{
  "norm_place": "pre",
  "positions": "rope",
  "attn_scale": 0.125,
  "bias": "none",
  "init_std_o": 0.0,
  "beta2": 0.95,
  "lr_head": 0.00516,
  "schedule": "wsd",
  "decay_fraction": 0.776,
  "final_lr_fraction": 0.1,
  "batch_tokens": [65536, 131072, 196608],
  "seq_len": 512
}
MLP neurons of a small language model. Each row is named by its layer, matrix (up: input weights) and neuron, and shows model dimensions 48-111. Each number is 50 + 10 x the weight over its row's rms, rounded and kept within 0 to 99.
After each neuron's rows, "fires in" lists the words (lower case) most often at its 100 highest values on Wikipedia text that the model never trained on.

L2.up1987:74 37 61 54 60 59 43 46 44 57 40 49 64 37 67 56 39 41 43 36 48 28 52 56 48 32 50 43 42 62 52 34 50 47 49 60 30 61 65 51 46 47 64 44 57 44 66 51 44 62 56 63 49 58 38 58 46 43 59 36 52 40 39 52
fires in: "of", "figulus", "is"

L2.up1544:78 44 56 59 58 71 44 33 55 37 41 47 46 61 35 43 60 47 41 53 41 53 67 43 52 52 40 40 45 57 53 54 31 53 37 42 43 51 51 43 58 39 56 55 46 51 38 44 44 68 53 39 59 36 49 61 53 33 52 40 56 62 34 40
fires in: "to", "than", "as", "of", "without"

L2.up1025:55 44 68 45 50 50 33 59 55 38 56 62 46 33 47 32 42 43 45 35 47 50 52 42 43 30 46 37 48 54 43 49 53 38 53 57 42 40 57 53 62 40 55 57 56 48 60 61 58 53 44 40 44 70 69 71 53 50 65 71 53 50 28 34
fires in: "college", "county", "fc", "of", "lower"

L2.up331:50 44 63 51 37 49 58 68 53 41 55 26 53 46 46 40 47 57 39 47 36 54 41 62 57 44 43 28 56 67 43 30 56 51 59 55 49 49 59 45 43 48 48 55 47 37 50 66 54 54 44 45 61 39 50 57 66 58 59 47 60 64 37 60
fires in: "to"

L2.up890:55 52 59 56 55 51 48 61 38 54 39 39 42 42 47 60 32 30 46 61 19 66 54 38 48 51 50 38 48 47 44 42 55 37 41 40 43 53 48 32 43 44 45 60 53 42 40 50 41 60 54 38 47 33 31 38 61 56 52 53 44 56 32 58
fires in: "as", "asks"

L2.up362:56 43 71 44 60 36 42 67 49 54 30 66 47 48 58 50 43 29 51 66 42 41 53 59 55 52 54 47 47 52 50 41 46 42 44 65 47 50 49 52 51 53 49 52 48 46 45 40 54 62 43 35 47 48 40 56 56 34 58 60 58 49 59 32
fires in: "president", "revolution", "party", "san", "of", "army"

L2.up534:58 42 51 53 56 51 54 43 44 68 51 45 37 41 52 41 21 39 35 49 32 60 58 54 37 43 41 45 44 58 52 47 59 50 38 49 43 65 50 34 57 48 48 66 46 31 45 67 53 48 60 56 38 35 57 49 60 60 52 52 34 44 45 43
fires in: "000", "little", "of", "different"

L2.up1101:42 60 40 35 50 60 46 64 51 37 33 32 50 61 56 47 66 35 47 58 48 56 50 72 59 60 50 42 56 51 50 36 63 69 33 70 53 51 54 43 49 55 50 66 49 57 52 77 53 53 41 54 52 54 47 43 54 38 56 63 49 64 34 25
fires in: "to", "reached", "for"

L2.up1922:38 45 46 33 65 68 34 37 68 44 45 54 43 60 37 38 49 49 70 32 30 60 61 43 41 47 61 48 50 53 43 53 59 51 47 40 37 60 41 62 54 57 42 38 51 50 43 45 60 47 46 56 55 65 50 39 66 52 43 49 69 63 43 62
fires in: "by", "to", "joined", "met", "faced", "metro"

L2.up70:41 51 47 48 43 64 59 31 59 54 58 41 54 67 44 39 39 54 27 32 66 40 62 53 47 60 45 53 44 54 39 50 46 40 47 44 45 58 50 15 51 61 61 63 44 43 54 49 77 40 45 62 55 46 46 43 43 24 60 47 43 55 57 25
fires in: "so", "way", "time", "if", "to"

L2.up1743:47 32 63 33 76 59 48 65 43 34 44 69 47 45 56 41 61 52 36 46 43 51 75 46 48 47 38 39 51 51 59 45 56 45 49 54 41 54 52 47 39 54 32 46 54 62 29 51 70 58 33 61 50 58 37 75 56 42 55 38 63 48 47 55
fires in: "of", "for", "to", "by", "presley", "abu"

L2.up1366:50 48 50 50 47 54 59 57 58 39 59 28 56 56 58 37 52 62 34 47 60 65 41 69 51 51 58 31 53 53 51 38 47 57 42 54 51 39 48 45 49 62 45 57 52 44 47 70 54 42 41 45 62 43 49 44 58 55 50 56 36 62 31 46
fires in: "to"

L2.up562:67 59 59 52 56 46 38 52 56 63 33 35 48 47 31 44 42 38 32 60 41 64 50 63 50 51 57 43 46 60 59 47 52 51 51 65 56 43 58 42 52 43 50 53 43 45 16 44 57 34 52 53 39 41 48 51 80 59 60 57 55 56 58 57
fires in: "as"

L2.up457:50 38 37 53 42 54 49 30 43 43 60 50 44 46 55 45 54 45 44 49 54 46 60 29 52 45 44 39 48 62 43 46 48 38 48 38 30 55 65 37 52 53 43 47 53 53 62 65 65 56 53 60 51 56 47 52 55 38 64 38 68 64 46 69
fires in: "where", "0", "to"

L2.up1687:69 57 66 57 58 53 46 60 44 50 43 51 50 64 41 37 41 36 52 61 57 50 73 38 44 58 51 38 58 56 54 50 47 59 51 44 45 30 82 41 28 59 45 40 54 49 30 42 33 57 50 54 59 43 42 48 47 44 58 46 36 47 39 62
fires in: "as", "ranked"

L2.up1005:37 49 40 54 67 53 56 43 39 44 58 44 47 51 16 56 63 44 66 44 44 47 48 41 46 55 33 36 50 46 45 49 50 37 38 50 27 48 47 39 35 46 49 75 51 60 56 66 68 59 53 43 55 44 41 51 59 38 43 43 30 53 55 43
fires in: "they", "to"

L2.up415:64 42 65 58 61 51 51 55 54 40 46 38 51 44 55 42 35 52 34 55 41 46 53 50 54 54 46 32 61 53 52 46 55 47 39 65 62 38 43 51 66 59 55 58 47 44 50 62 56 43 47 43 60 49 35 55 50 44 49 34 58 69 46 30
fires in: "from", "to", "at"